config = dict(
    head_dim=32,
    d_mlp=576,
    vocab_size=2048,
    positions='learned',
    bias='all',
    parallel_block=False,
    init='normal',
    init_std_down=0.00343,
    optimizer='muon_variant',
    lr=0.00861,
    beta1=0.95,
    seq_len=512,
    train_tokens=426500000,
)
MLP neurons of a small language model. Each row is named by its layer, matrix (up: input weights) and neuron, and shows model dimensions 0-191. Each number is 128 + 24 x the weight over its row's rms, rounded and kept within 0 to 255. Numbers have three digits each.
After each neuron's rows, "fires on" lists the tokens most often at its 100 highest values on Wikipedia text that the model never trained on. A number after a token or word is its count.

L2.up519:154139116115151149085121096143176098113165151146080132107168106083145122129148141137138147081138135112140159150144105118106141160132098128176160134150149170132116118122106095137119122092137137137124112152109145131139116142141079118122127128150198121144125134125132117073118146134164141072078114088148141090150128131125107081159113151110131160096149143147113129115109130139119170201146158109155116118122111114148133170118105130161124135142103113153152149155116152129114073089105155135129104135177149098102129123125130086103140139137133137103083123106112156095140105123145104148
fires on: "ank" 25, "ced" 15, "iam" 12, " Democrat" 8

L10.up156:157121116155094110126153170158109143140126094158135135142126166134099138176094116089115153113098152117080149166119171137169124108147117167137146137121093174140101105130124114133115139102121114096150137143086124145155125156122144111132106153153115150118125127174125143119099185076116141110117114156087125116151168117142123141129136140162117127077112135153144123112122130096163160132123140173070154091104072152102162136155129156101104123146118134134152100099118124138120135132119107117153110112161080126114163145083146157131062140133122146079115104147134095106133138106138128102
fires on: "ad" 11, "est" 10, " build" 10, "orth" 9, "outh" 9, "un" 5

L4.up263:123128160122167144147114137140110141156138121114103123123132159118133118125113159111107091149112082142089155119130112144161117144132118145103118092139134158144113159177161124129137070108134145159143134138117118105093140121159052121129110109099160077141125128118114111173089136100118136161135161096138128122086095161141093143117128141049133154130131106102133142130066184152183163098100161129136111159142123125129116175145122114164134114139083132105123126122136140137116121136086122124124146121158109123089158132121159145115112100098112146139179125158136109157171141127137101132
fires on: "h" 17, "f" 15, "z" 12, "ue" 10, "im" 9, "p" 8

L7.up211:098114192141119139118128118123096178192079128118174120095120106140103142139115110145100147098139148142139130132077091090147130136158109173120165114138087085105145119131117099105170148108149137121153123137118159109112134155129115139143116199161170112144142127162129125143103088139139119112162145158126127096104190100149101130140091149120097108114145133096137114105140130132116125115118097134150138145181129108098125158117135113117135137115138147131118122132132156127120062123183157125141131156121093154145091136134091104117169109128106170119112121141124136080107114134130098153
fires on: " p" 92

L12.up411:136149191114136135119111106158130085139108117152130104114115093141086172111145141129106128134154148145146160104129140119130175170111125151089128148123151150151138109097090111093134131138109148143134111127169172135085125114086165159160115083128100101137131146117079128155135133127111124167076133153143182099162131158154123134101132164142103149133160100139168121132074125114127158128118124136112109073105102120121093134098122122153145122084116129113087140094128161162101126167150124113082145090128131095128097159135123145160123112171155141131142121146120105161090116123136151129
fires on: " app" 20, "ff" 14, " comp" 11, "v" 9, "sp" 8, " dep" 6

L5.up273:112143116106146108155121127116133171112116134067112152112114117162136110125152179114153134130094143125131159134191149126087124113122118156125143146107110105074119128115118114144143111094110160127162169131106152121126093132120100150102075174126133126116125134127130141158124116140170174173161133137164096091098155099122166117119142093142107121152181157159126146145166107141090093110085134106106164129104131129110122088127126115187088107133094106115163112121103119089164121127149115142142149115123137106129155123126096154136123136121090093145121193170107128155137122102128125129
fires on: " |" 95, "|" 4

L10.up557:170111171138177113149146177144114178126120126112174136142156112138114112134114138111154098134105110098122107086141150132132085157099177128136089122122148097161131131136181131126134121106122122132119074130109107120084171093106120097101135123122163120146137161139137087094110135078132181086130124126099161130075098126144159143145113136124083152110125111133156136137095121154155135120138095167138147150147119110105100136135098123131115126092092127085121105140127121097160140084134121116122124084117122140171179136147155141108159139118164119119177140149109147137121149163143103114
fires on: "z" 20, "g" 17, "p" 15, "n" 8

L5.up435:131168146127115106150132152098145121120121130121141118149091130158137112142105126096117125097103106122131140161144103101156097133106120111133067140135114139152130118190116105117109107090148117181097156115086144092117151098132081136129132139136160156133115142149114147100088096158133112166102141152102118099111130148145119138081132152120131113128197151120149124140102181123173146130143115157094103126107137120141172155131157119140130190133073160112114131149130107129109110113124138119144148139106148155148091130114122140135122093139112136096144148153161124112113097046172116173
fires on: "c" 30, "an" 12, "ik" 10, "v" 8, "am" 5, "h" 5

L5.up31:109136077122144133166157085114150148097127121101131107127086081169096127135123122112177148128117144088123126121125182165111127106135133128135156110092130124139107099135071089149087088132123115133116143102175148127141118108128127124115171120085151079137168169108121130109139127113153142121080110117141098100115133140121139162122104175177101111155135131165103143117078111141119160139153125138140131097169128139134134152119099129112161135159116135125149134140158162169090129108179132145164112123091131156133151129159096107138132114123103163130159138130160082133118078155109126126
fires on: " N" 46, " n" 29, " th" 7, "n" 6

L10.up424:093149143091137096129116131097082114127090133169142122136076109101129162105113163103139114135089110138136167118126119145166127181160110104138144116139097122151114155131122121174138162137144126133153127094122116164136105098105125096117119131168152099137147152113105139140127095157121096130117129125170146095128128086117115125123140146105121113154114088169132156126144133130147126063140126126157069158102164120141076162131133171156112114115154087124155134124180138174144160154129126122080113110103138144122122125103170123144090107179180104110130153125161104131112123112101129140
fires on: "er" 45, "ing" 10, "im" 7, " m" 4, "ch" 4

L4.up312:110140107126122137175121109114088069121142131111165099072132133191098167148126168136135094191167162161127111117135158150100125141161150142143100122138132138092125102138138117158174077112156130131137117058097090102101131130082152147145137161148138116124096086115134130139117085147114145143185148159131145122146119124130120121173112126092136146143119135104133115126135102125132101094108145136091140097122138120132114173111171158158164138109091128146140143146111100082123130115110127159154104112142146148120099122106135141114155094139135169121144131121121153129120095157103116117
fires on: "ates" 23, "ative" 12, "ent" 9, "us" 6

L12.up214:111161116137133127138126113132140104137105172075100116110122172149111145111143135149162153131138113154121110129137101124152123114075110145115139151126107129131083120111096114123117176149129120109103104095149113122181088094145099145077181117113145097134148162137155185122124148105157113085103080125113115146104165099136109133145116167148134144115100129161153099114146128115135155163144134153121127143130130131137120105122164199136104136129111134087115103128118111154167125091133151092130127114150126158145186115140111128125064154129095139119108142096179120100095133167155135103
fires on: " on" 15, " to" 15, "N" 13, "n" 10, " N" 8, " in" 6

L6.up208:170129120132095106133128091060081118098148146104159155126097105115169168102092149107134143142136116113137144173095131124150124165139127156144101078164127142112159128166116123138127139162123106147136164131091109092118102104071102108144090115120151110131121146099071074185139144107103135164144171118159100134173151131102127153126134126126123149120104106148106150090178151114140114107150140146120111110128156129110116134138124137112156123090151139137140130128126100125170130114153134193167102125091116108124117140135156136148145135125103132145103155134138139168129121112078111123
fires on: "ing" 25, "er" 11, " A" 11, " med" 4, " F" 4, "ival" 4

L10.up206:124120158146147107142169164126148112122099116163151123100152124109078179149122119126153097123129101119132126108143109088133134149103133142065183118163129142102160105150131141093140118149123147142149105056145147150127123137137146130114123144117141146125125145153152122137142061126124124085115117126116143091087156158149108123106126165122120169147159117117142151140154131127114151144146055129074154126102107139087147118131086148136115115086080114117113152141109141138138126142118146130119133169083107126130094112149162106153154141138124108071170135106142115097109163172146150131
fires on: "\n" 48, " p" 13, " P" 5, " ex" 4, ":" 4, "S" 4

L10.up462:108123156121138166146140094136098154149146122130123106105105108151164136120146188154131119077139136133127141135108109126108093098126124171148103140110154169145138119103098111064143103107125173124096142113127136120095146157120106138167152116158107136119131128095188135122132131153114156061162119140101141137140127083179105167102115129131160146151113126133126120143102117120071141175105141124105174129169122151189134127123122127133116113148147155119065103122123079122146107146111144119141093126134145104161084162160124124146111106081126115119130124140134132102074131144120137129
fires on: "e" 19, "ent" 13, "in" 9, "ec" 9, "b" 7, "on" 7

L2.up431:140105104150152125106128137113170138114150114138141175145135122110114133098130183146119136154101108165136096119171091116157138153110105137111163112152143154132157089157105138156140098114069137146169137100116137108078113156152167125109071120103098153118139115113136120085086110100162146142165125120099136147083174142115138122118126088145095079119111106100094141152147079126117137149176138126129108152140164129109142124143120176107130158120120121110079123131157148112152130129159151124083117126155128090101135155132139139111132138144090153180117158095129152137128092143137115107
fires on: "ies" 13, " by" 12, " spec" 10, ":" 7, "amily" 7, "ass" 5

L2.up569:138133144107133145096157059156106142144137106100087131157130092115143108114139111125181144065147118139109065147145087115109141176152143109138153120175125144129093099125136053087104129122123104131133124142086137105137124141128090140094115141139123147089164173158096103112117126110122120151146152109094102127121146150145126118165133143128140114150127153116171075105127150126141142153176134128119083108130153146152101136140188100121129115129138103134107128159143115126107122136134117145117155137164167115145115176156151126184161121133134106125136117124127114149100157115097163137
fires on: "ain" 32, ")" 29, "]" 16, ":" 8, " November" 5

L6.up481:124157128152099120087131126088140125126161122078170123119138084118086178126138166110131125123107138149129103105152095124133148094117113161114120096173137139122142113157122170108089148141135139141128156118134148131147136173121142167132121111097133125100112136140133102151122116156145134102181168107159128132116132175116142120110113143141112160093129165153111182124166166122124121074113088117134137107109088130102162138144122186104067093114106103105121102130171132118149149099121135109123139134175149096164163128135123136128104097144062111132126101086133146169137116127118132145
fires on: ":" 39, " to" 33, "l" 7, "\n" 6, "at" 4

L2.up6:140170159094140114141101108145146143099130149131120124109134133108113133168127169106146143152139148106083098178146096111099128189131131143127100108124097102128130134102159163133120116157067130095128116142177131123165157119150116141167112139134085124123151120123133128152078146107109102129149125097105079161134162109153126090154118136125107154155123126160134135127172121142134114112135113150131206112141094119106119158109158077092147111119146112123099109106159116146136114112163154141109133155156150131143143132148095130141103107102116107105131162155092091113103151091143166075
fires on: "il" 16, "ult" 13, "old" 13, "te" 12, "ime" 9, " such" 8

L2.up111:095132142128140143126140152148122127140180088116089168144168110135148134122149155091139107131116148140132133145168135102145132100179141119154158140135111147132153117146153144093090117115097151120137134136153132138088134160079108122126118090113161121107137104143117152151140118141139157125132145135110122115098152163132122110149186146112152109137145093164087081118110131090077078143121061109121134132094122104087084103130142105103102132145161125173116085104107145150154136173146162130121134137161149121152140115118150118102168112141088120095093124121154113174132091139106081123
fires on: " de" 27, " com" 19, " des" 15, "eth" 13, " La" 10, " Com" 7

L10.up74:111143130126127134138092164105157130105123116128127116145111111152099127101128173162109114120158155116114103083131093196125153164093119093149096123152120145160126154158108158092101124115130174112194104136189121078100101155112124115129084128143118126113175121127088106147142151114137117118138149158144150096142131117173121120162126153133121117146147155132160131144105131124142139120108159135155111135116120128111106164099114069102104117143160158128070130120142092114142156129168093132097126111109101104149119163149142144111119180137156154134128115094153121089099126086113134118
fires on: "ff" 16, "v" 12, "p" 11, "ep" 7, "j" 5, "art" 5

L8.up274:143134130124125129130141130134113104116131129118091125103124090094114108153116095144137138135079086122154122130125160101086117121112133100102167098130105133135142158132145140133127121120163090139123103159110134134097136167105127153125101164150133083069137135116138117132147116169106120147117120123125144149159123177118128125128164097113106183110094115159151142153074161118128104151100131172085111172134147072175149089164126079159102136169106145161135132114127145183114126120143122119084121141148136152102158166166131143123132123101085142147135135190138121091122122124155088142
fires on: " h" 23, "in" 15, "m" 10, "ol" 8, "av" 7, "c" 7

L4.up42:115158159136149169134109145157158138139130095123143126113180154124101129100122119126119124105111100097137124144112115065143124129121117110100150088158101125118127105138157094122139141125144165119133112120101143135144140124112125134183141131143135151136147150119190133106125126124131094120117132124125146070123137106128078148122095111158155104126114169124113097133142114114152151113095119098121147153121083102143074171085121103102145185114069119158140138121119152165083145149123164122135176183155139142150089134151094134120149130064162097113100165141126108159129136153118103123
fires on: "re" 22, " P" 14, " p" 11, "in" 7, "ec" 6, " ex" 6

L8.up381:127149149116145155125131140135134176131103140138131096160161079162146135134139162157093096154108118116125134130141119131099136173121123119168133136136133116088159142134154080141114125083139127139132152093131106134073114117142110112163083126093137112161138162113103111113178101124120135142139156121130104064096141119175109150149101121131121122099102142139151118143114125120147146123147136112134173089154120163088132155080164138056116110131126156146092130117096107145121125143121134153124106136153143073138116107141078162162112139154134155060117127127171114136130177119137102133
fires on: "il" 31, "ot" 13, "le" 9, "m" 7, "p" 5, "oin" 4

L4.up444:131081128135148119090160082130121122138145102095123116095135130150099156144154089106128132117151090113111094149126127067149064094150129131111188137151155177124127125129112090099105152150136124106145137114130133124141106170128145120085157109129096110126127144182161094158126132108120131140146105136105130116140166136143130141148091144136127115101104120121157135119095131153131110098135169171153112110140153143114098140154110121151083133132126093131121101135106086128139081152205110124131129148149124121147099136145116142113120114104184172119135096184131171109132173136147118119
fires on: ")" 30, " University" 24, "\"" 14, "]" 6, "1" 6, "?" 5

L6.up51:114058121130106135137119132112120090131103155122111142082124121106117117100124140152091166095141117153117113144121145105133111109113158136110130162105109087109083136116092114134129147110140136156138112130078116121165149103150117161121112161125109137151122124148134138134136098111111129149099118128108119137096212094168103109118150154117138157143126136130153114146148143144088147145066105106126173139145120122101150124145187114113174140100132109135185065122167136112144076182094150132139141165138139135115138164149155158140109141118129126142159136099157167110124115115151092143
fires on: " p" 83, " P" 16

L6.up294:133146142130164100146118151184125099139164116160145123115127107113158100100137132139168158149107113124145105141156138133096127110104142079166159127110118113134139127092162131087166121089143117118145116144149155122110124113137140112120133145155142135150102075153103120138134123186159190103141151107137122150122136124086190113113121122142124134127123073139154130128078122073064107123105121104134115159087162127103170062147134111126141084120116168123124106138111128140140118123107165164144144137121152154101122128110185121137137152093114135123118124092117134137152120078124154124
fires on: "ap" 43, "el" 10, " com" 9, "ar" 8, " Com" 6

L5.up134:131149142151149167111142142125172136084142140142146153052113116135103178097080130114137107176158141120114134131115145099158119096118140121129121096097127087095126162157137147115121138145137128101105140134118110141097123140145157155143103108108126112161141080122117153147129143115112095155134126151117153146147106123154145092117131169122127122097120061142073172106123133114117095106157117100116176142135138127124124160101165133104120143160161146138078076126163137165119123146144155165130132144114155136120128122115114134113098058122098146133116112168122104155172120097158149109
fires on: "un" 21, "old" 10, "al" 8, "ab" 7, "te" 6

L8.up328:132165136147101140117115128108130169162114070082119200136084096140119103145143146145127117119123100093119135112096104115155128115168163122113152129116111091096096112122127076118163113139109116127168070135129153140157107132097133095134118143132151103135121120148154096128163070132160105159128130103130161144098145144132121137138110137144131095131181110098166133172133107090130124138109172155161166099111151130109093125109141135150166113141170129114144093134110088109157150157149114089106098146118094144123116158164142121137129147134133113151132128152086133142154128099178139127
fires on: "r" 21, "gr" 15, "v" 12, "oc" 9, "pr" 5, " pr" 5

L4.up307:114139138088161113091130124080145137135147134093148136115114143123077131128133175125104110147114102133094158122122081157157100159109151129118140093146136152155097133143077114096118132114096150132116107090143140110114162157097144151106097151148115104100140111150123127156144132137145098139162088120156172134093158111166139164165109102179142103111117128137135121103162122124150157153100091141129117131146152118127126118140133101134112131103122103098113146194116140140156116105126135090140146114122154118129131146228092192136131147167137129146124128105082133116117135086110129118
fires on: "en" 30, "ol" 15, "an" 14, "z" 9, " Count" 7

L5.up441:104137139152135123117090094122161147133167119068116105090109136140146135131149169122145118083122109155096106144155140153111161094144123137134083158149073149096130136104106111126162130171086146132122144142143129167105110126088148145144108115113107124136103128117158131150106125113141155143155110107140112121136134080156154089145118097115116145096151199176141138102130136118107126101141095112121152120140082148066144137102134112168094140136124095126159140117099107138138159167162149113136116105112074130125147126104149158188119165133099110140145145145111125172130136148095126153
fires on: " |" 19, ":" 19, " Count" 10, "qu" 8, "enc" 6

L7.up298:129154160122111136107104145159079119143176179105174158141108110085146101127169140105102146123103109148129141143149113148132137086084139111164134147141090115162091101101125148125125109127124127141173124163154089159119175154191133142125161128122094121143127159155097118137153146142138144136144161117132118070112097116147115128122114125126122143138095132143107149150131111113146140101108129173155149110129153159174106119118119105123080147129121168147102097112136140111148141109122136090089113104080112156146138126097152103125087129110110151047108123099096130124114136106148139153
fires on: "5" 21, "0" 17, "4" 10, "ix" 8, "3" 7, "6" 6

L2.up119:127136164141140130168100104162126168117093145073128166167117160127147133127149140112155146135142133107116168140135145129139124149150125150163124137125147116099129109113096138132112107107120142146122139125111149117089133158147127151149077125102101153140146148062132132145089118104154155109149126109167108098140116096126152126111103120175133115102162148131136133131138070129110094063130056136103132141112158143124097162108146097180104134185141063115119123123124156083134119112148156122147141109105108146096110118125074110116113137096126105136129129122179124179154129138134129141
fires on: " |" 97

L7.up85:136134165128109156149141083166168128142157131134134117126096118132112159096126150118136091137158128154124127143115141097125128144143120110160093091124170143114125162097091127125137081094152135124130153084112133100167139101153098108157155113135136182106077135132141138139115118196132137106119187066120181107119105141157086126124118129107130142133130133186117088141129087108128117138097086131095135151144103122162081138091168123138129098145100161123125103139116158160158131135092145144132107113135121125141144079168102094156112154128128147154126128138115147115123144160119093135
fires on: "in" 13, "re" 13, "n" 12, "at" 12, "e" 8, "or" 7

L7.up568:115160119088159124129112116140125116104108090140123161145122147147151123119161179153143130121139164128132121157150136143114130105098106099211124084104117149105128122124170154120115100123169165122147136113141118133104151084126157142186177124156140097171127121108107130134108083114167131123113110173131149114115132113140150125174161101139118130113145130143162134136136138136101109147143155147095126061142133168158085104085106095135135106108093151154109126116099095139129133108090156169130116118136123069101107101107122108096132144123124105156111118162103172129156096139124112114
fires on: "-" 17, "ent" 13, "ative" 9, "ab" 8, "ow" 5, "ant" 5

L12.up38:085143137136139142148178114109168088112087159167139130099102110170129196148122153151126132146114100136125129076145103122128115137125147109136090126135110145123120105142129113099114097116112159178179108129136106107147173156089149150122137081073148142131124130102150148087170119090132135129115121077097099133113131196184096107124148093097147086142162101135105154142141122148128161113149110103134132114138158120095180135135107134105144145134164108070101130153121155144122125132123166139090153117144128112149137119128140143128113116139097119107127111105127144144138122153129123106
fires on: " P" 24, "," 18, ":" 9, " L" 7, " h" 7, "ic" 6

L4.up282:095151121139098140055099099153123077109130125124167125096192117145071156119118140126127102132166132095114089119104151098110112120124122111108147113120163093108117138154125099120135127144179120120086108120104124083144140152099112170163113171125131112155104166127126100109125136134136117138112149115105129138140118147139162119166166143113091145122116120136127180133138140129098194107100119136129176110115085153160140124150102156123093123141114139148182085138161103148108110082121136149105137157133140179135140173122138149135102126138144145107107141114092138144153140138138152110
fires on: " for" 27, ":" 23, "iet" 11, "\n" 6, " of" 6, "ajor" 5

L8.up270:170118153133129116145131107111085147094139132113109112120142180152106158167155125132140129144143115162122121133113140124147132123091123125134091086143071113114118097105083151108138180140149127144135136117135129136092135117168134134130098130143086098136127096089074142174152119132117131109138166131136161129128145136149145163198143156159150077125142159176152139098077131125116136140115149104128123133151122119103103099123099146142093158132119148154113115126101103200123102101124144139081094137176170143101091115119133155081108159119112120110135123130099150161145107116101131113
fires on: "al" 24, " air" 13, "ast" 10, "it" 6, "our" 5, "ans" 5

L8.up361:132149120092114137115102161120128152104126146120139139144132124098093163106173152174137131091089117128119169111135096134146072111153156134097146125151129118124083173077086123114096098115128145119122112120155109148080145110103130169097140167119138169152159105116116145126148082104096149109145159116164155111149111169113088143110159143126115134133118107139136123107172096175181155136093142123088121161133142142117105120131120122175081127127127085135138123131162130132166112126153077115179128096094141172124142149133126141140122148104116107101134090127135139109111166117117123128
fires on: "an" 13, "e" 11, "n" 10, "i" 8, " one" 6, "en" 5

L10.up264:070130119158107159104142093136140118152124129132121133148092146150170161108143124139141139092132143123139187167102138099140107125114102147091117159104162117087153110141099139118130084122153122129108122150138124118098141111108110104123102205111143125123132129124072126109097139161149121128165111147121151156126130174107103115143118124141155103138155146160091188166118160143119159126131114122114123106141139121119149198157114121145124144131077058102118120138095136156124146143142157087132109110133089138143089150089124111086145147170147130119136127124154127083132124105150108145
fires on: "av" 20, "id" 13, "v" 12, "an" 10, "u" 8

L4.up60:103166130103126138150144109152149158116128130067126141123112110130142118121155125136131148121117120132107157110180144113073117162161109161151130122136105127084093159099095056112117141110140128168132169120095145180123126169116095144109091124113136124081096127093124128187124123139159142136176113133141085099110103135133131077116156151122121123124193129152104116134122150139121149138107117097093148105125136152144127120130152085156093132097130116123164148160127100094115118123111110130152162140111150106126099143149132170162125145108114131139142179113124114190127090137102134140
fires on: " |" 100

L6.up354:157109142091122156156107106074153128147163113150130145143168136136099143131143135135112124125162118128150066155123138151126151119130128110133094101119156151137098115112114132106108100120138092166104087115152099107116122138128111086112161117141153123070128179140115103094110153127134138167102142145157076081163100134120102097128153132152155130118122125122130151110115137144140173133060174165149125107115113125116089132150112174092139111118138137086112096128106132130151132171175100170145133183114148120119125147150150108157122119172145133134126121158143129116167086159106106134
fires on: "s" 25, " of" 13, "os" 6, "at" 5, "ities" 4, "ft" 4

L2.up559:097103137110126132155120113126093181167165141098098121116122113139144114123127109157160167111139161129164118084112090102147093126156145131130121133136129093118144119114108115134142134161143151101165102096115174119147096158102108128129109132141143136153150098154105096154083114163114113119117146137142137123107149117135139180111107135150107133122168150112132087117147111140154093129139105118151141123091112100114128154122165105158150193160092138170122091106109171178110100146087143129132131170128081146085116122071132111155135170115103188109105123137157119108109127148152123122
fires on: " p" 93, " P" 6

L7.up366:117163159151105176123126173115122109116137118106110127166123104102090118114095152150128181135152148159115166128120137150167130175112122122137088110177123149132129135133167088108123134130149112061112121057133084141116166129152122157095122144098121163125147127086149115148134109142133160162121142102156137109137150108130112153123152139152073109108058145105108128134119147134144157130158080108092161115122099146110157101112104110121140120123135153117128108167116106138107095144070128138109121147147124142132111121103093123123133150168125133107139162149165129119110125124082157104
fires on: "p" 14, "ut" 12, "ic" 10, "e" 8, "ot" 7, " g" 7

L10.up8:104103143104179127149129130097113084128153147132134111114102124129170140097131163142109088136160140114132111096138138149163125095132081129115129127109104121095128104136153117105117106125105152112139122140078173128129120161109142139144170147110132113096123130151148111126124169147151157138160096111134092133145101171120130147166158077094128145133102124119147141106126104091149152140059148159116142105137113157130093154108150098079126169132163093137140091127144179101151178128168123146132151170145141122143135139103150110083126131156109149098123073125138143150161113129091088113
fires on: "ly" 26, "at" 15, "s" 11, "o" 11, "ely" 7, " |" 6

L7.up210:083100125105150100131112098112155095124152151096122182145143059089152142089169158105116131089126134153146108154105136131127129090098129104124139140104134139154132158113171125098123104121120157138152161129143124125129140153170115099138111162114128105164088137145138146136152162130179107118135112146125158108100145089129101102156137139157117120117122113109113168137155157101136145098095161148171118137099103096122147145133155100161116153075103132105128129076127092084124119136127159154113154116135113095118115170133133147163085110105120134128145129104105129109125159187175140140
fires on: "0" 15, "1" 14, "3" 12, "4" 12, ":" 11

L2.up228:162114128136128148155109134144112136109123151117180163131123186125091159113167107108147152095123125068099145146157124145108111123108120154073087092089161151120087162132114129113143091151111144136138127155120153142135135117117125138159099114126129122126156119113101105082109145151174148087119137068150123105147141102112149124136101150156123173125103114153136150071130106152086121175128135135114152170148171158135083104109106142203089146145141104111142144111131117083133106110119090131150089161102121134124139118145140134135129140120143084137137130118149143122143126094138143121
fires on: " le" 54, " ev" 18, " |" 17, " pl" 4, " so" 4

L2.up547:117079165134098122159142097113103086130100119138120181141141158126115184125159089123140162137134131141107112124084113127158085130133124148127106094132144124173097150126127134131144080160087145134117117123080109118122123115178164120167109109121152144099183121138136133153165159129120162144151118080133110103121094140117138099133073156140150173113119111137154101100117119140126101139145138127138106163140135120103081152122147081172102097160150083103123126127142130139114131126156124142162105108123102140113128118136128132168152147108147084096126159111156191135158117125104130103
fires on: " |" 99

L2.up155:124100122162131106131099130111107085152105144126132170189187130107086151110126076191141139163138123138112160143145126138129125135103123122101139087092139129146112134104107099119115089145103129097158133123151166140102137162134136133153102134115129126149155104105125105146128148112176149094121136085139116110096130113157139127134133103122143118140173141071119154096135156113085114147120144118096150165197159153170123127144139154112105114154133106086119110157157070108098164107143121107127092118134119144123164103112143131110147127113107108111164135146149143136175132112155126088
fires on: " |" 88

L5.up253:135130079099103112159115132102155135149127104127141134126170049101126138125118157153127111097132106167119140153123135165111145106136150128133124125135125193164130118153128124157130080140143149120184136124145154119128133146129107111123130120151123081151104129149115126137150161086101128121133123227119105102138153143118114128177095137122119152102140096129129133108118136155113124117115116146108114086111137138153087149109122134174087104134123110092132133103130142085135147101134096147123126174149109115126105149115130140094109127145108160195120164152133116124102098075157100171
fires on: " att" 15, "n" 13, "ary" 13, "other" 6, "ald" 6

L2.up518:110156162187124144093142138138155161194105101138106146113096142120073105097129083106130128134105131111125142160148140112156159141119132122159143107117111104098154114160138099132096114134133135135149162154099145129145149156127137158104114114156154075134131146114095154160151081114118144135151170105082137146141130151125103110132113121110119073108122141105067160146146133128148122105127136181121147103143167107076078139089108162179131131151138129150158104109115084143158145148119127111154129130135099100129135133129098181149140130147110118117125133112085095140123151120110099143
fires on: "oc" 66, "og" 18, "icip" 16

L7.up147:123106159131123131140161126105122124154120102158173151137118121141138157075091076106126169167146121112113146132097133153132095127087072095165132123112113114115103124096141103181095132130175124136135097104106118065175126145128134178126099135128145154152189179123129131127129132096122170133118166142075129150166147127083149116129126145099119135092152145125146137089142127123122155089118108131128148101141163098084130111142130127140156114147151115114159137163125134095146137113110122158116144149165113169129145164137110138150100135099135117095113148088095139106106160117111130121
fires on: "op" 16, "oc" 15, "/" 12, "p" 8, "ow" 6, "ark" 5

L2.up275:097154135145106119143147117137139159125115088131110197095137135177152117088126131119110169160171106164110122058100119111134120110129141097126098133134104144127126123105104101128120160166126088164147092105125143119165121122154087129080121107190155144121127184169129133160140092114094151088142148136120151123109145105110108127108128097121156097076102153103118134122127146122123125114143105167133125135150146101131112148136139166139167153164129123142123123170084118069117123133135131150146171195130104121122112141160110141127112099137141133112121127132100168108095124119147136126
fires on: "c" 61, "oc" 39

L10.up482:119171143115119110117126156112089124144118089148107133157153128121080081144126138172119146115131085143108129120132109133115123087158150078118157134076096186119161115112134139150104124134092126146170102154143151177143140123105085111146131128134150128136139141132126141168099074107118111120143117141099138110130120131199101134153139126137140134116154135128125114110156179122128121102139159147102147122123158123166123107123118116136108119121123114169134122110146167093101083108151095129121143133155172173112134174135123149151162122079082112133137098140186125130067121145145105094
fires on: "c" 16, "m" 14, "ab" 11, "e" 6, "g" 6, "im" 4

L2.up466:180128132169141128098141171079101141130109134106140140121108183148147110137150131165127151113138101111146151102125144158126114096111154167171125118115087133106103107132117129150148138100174136135103124064177128123149165100122147122149113164095067102115135113161093150106104112101125124144137147146123125160109123140162099136166160139151132134072107139156154109109132080148156125117140085174133116120124137141100103146137095138126141125106145151162154130113135123142176124076163142091148140144125147144094109082123081139140074107124111113133117117115123101154137106115147116106
fires on: "ers" 65, "omen" 25, "ans" 4

L7.up431:079105141105110153110129149125112138149159119107178111114119116139135115134136171082144104108101124125156098099128118130138100154117164118153153105128097185139174090142131160155090157113110116127161137119112148133093150137111126145112183155153075111112149126159120111165132117131138116132116160118130172099116112118111119137120138176121134154113167149172113145162094104122113096114130111103175116110126085100124123147124133144111098137149119118144137142124152135138161121126115117140059110181142130089102102126099149097151100123124141179102170086133155136120102116081174119149
fires on: " of" 24, ":" 13, "l" 10, "ab" 5, "b" 5

L2.up452:149130115127210125153118137115099136125092114132083133154119152106097139135129139111151151082137110092135123108139104148129137117140163145145104116119148165159080110068114120132172134139121105168156098070135103117151170122176124136189121101129113118118134116135129122139107075109109083151140153176148089127077165108121133157126107144103092146131082171156161112133157135118134113119104076149133126129158134142153104141166128117118139123119138147183129109103100115144157138106141164123147122132125134146125122105114117127141138090133117119135131158134120069110127137097142142169
fires on: "ans" 33, " there" 16, " them" 14, "ied" 9, " inv" 8, " while" 7

L2.up314:101118115151172098123111141136157112129150134121121143101125107110124137136098159141151129116147112168147147126158116163113126161112110174131098101175139175125150158153120138124164139117091160143148112091140142114123156148186148126123091136105136132115184125136090142115117107158126086145131112114155106149066149129137147111079172111130139093077132115098114131136121107147109154138149107102154085127151105151106135119116134126144098150092123095111100125101172094135140144084146131185111092135172106143106112118147131146100113108147131125113085158165145144172103106123110074112
fires on: ":" 18, "istory" 12, " by" 9, "unn" 9, " name" 7, "dom" 6

L2.up312:122109171114148131102117135130178116102144139090127134158146141105091163127153136134111148103128128144134086110081141129130141064133146106113128180134048128113073137117151163134130115090095152131127112131083153121152140126146132100108132116155102152145136119144134129150111106105130147146128165190090161160146116105133114132123122123107155156135102167092138078151157114168152125113144142143101162128156150125139097122133115110111117090141147132140111087150145100104153130134121092092141123134127163144145095119132186147144137107122090155128105158145121130141131128061123087160
fires on: "ton" 34, "aul" 22, "ina" 12, "ri" 9, " Austral" 7, "gan" 4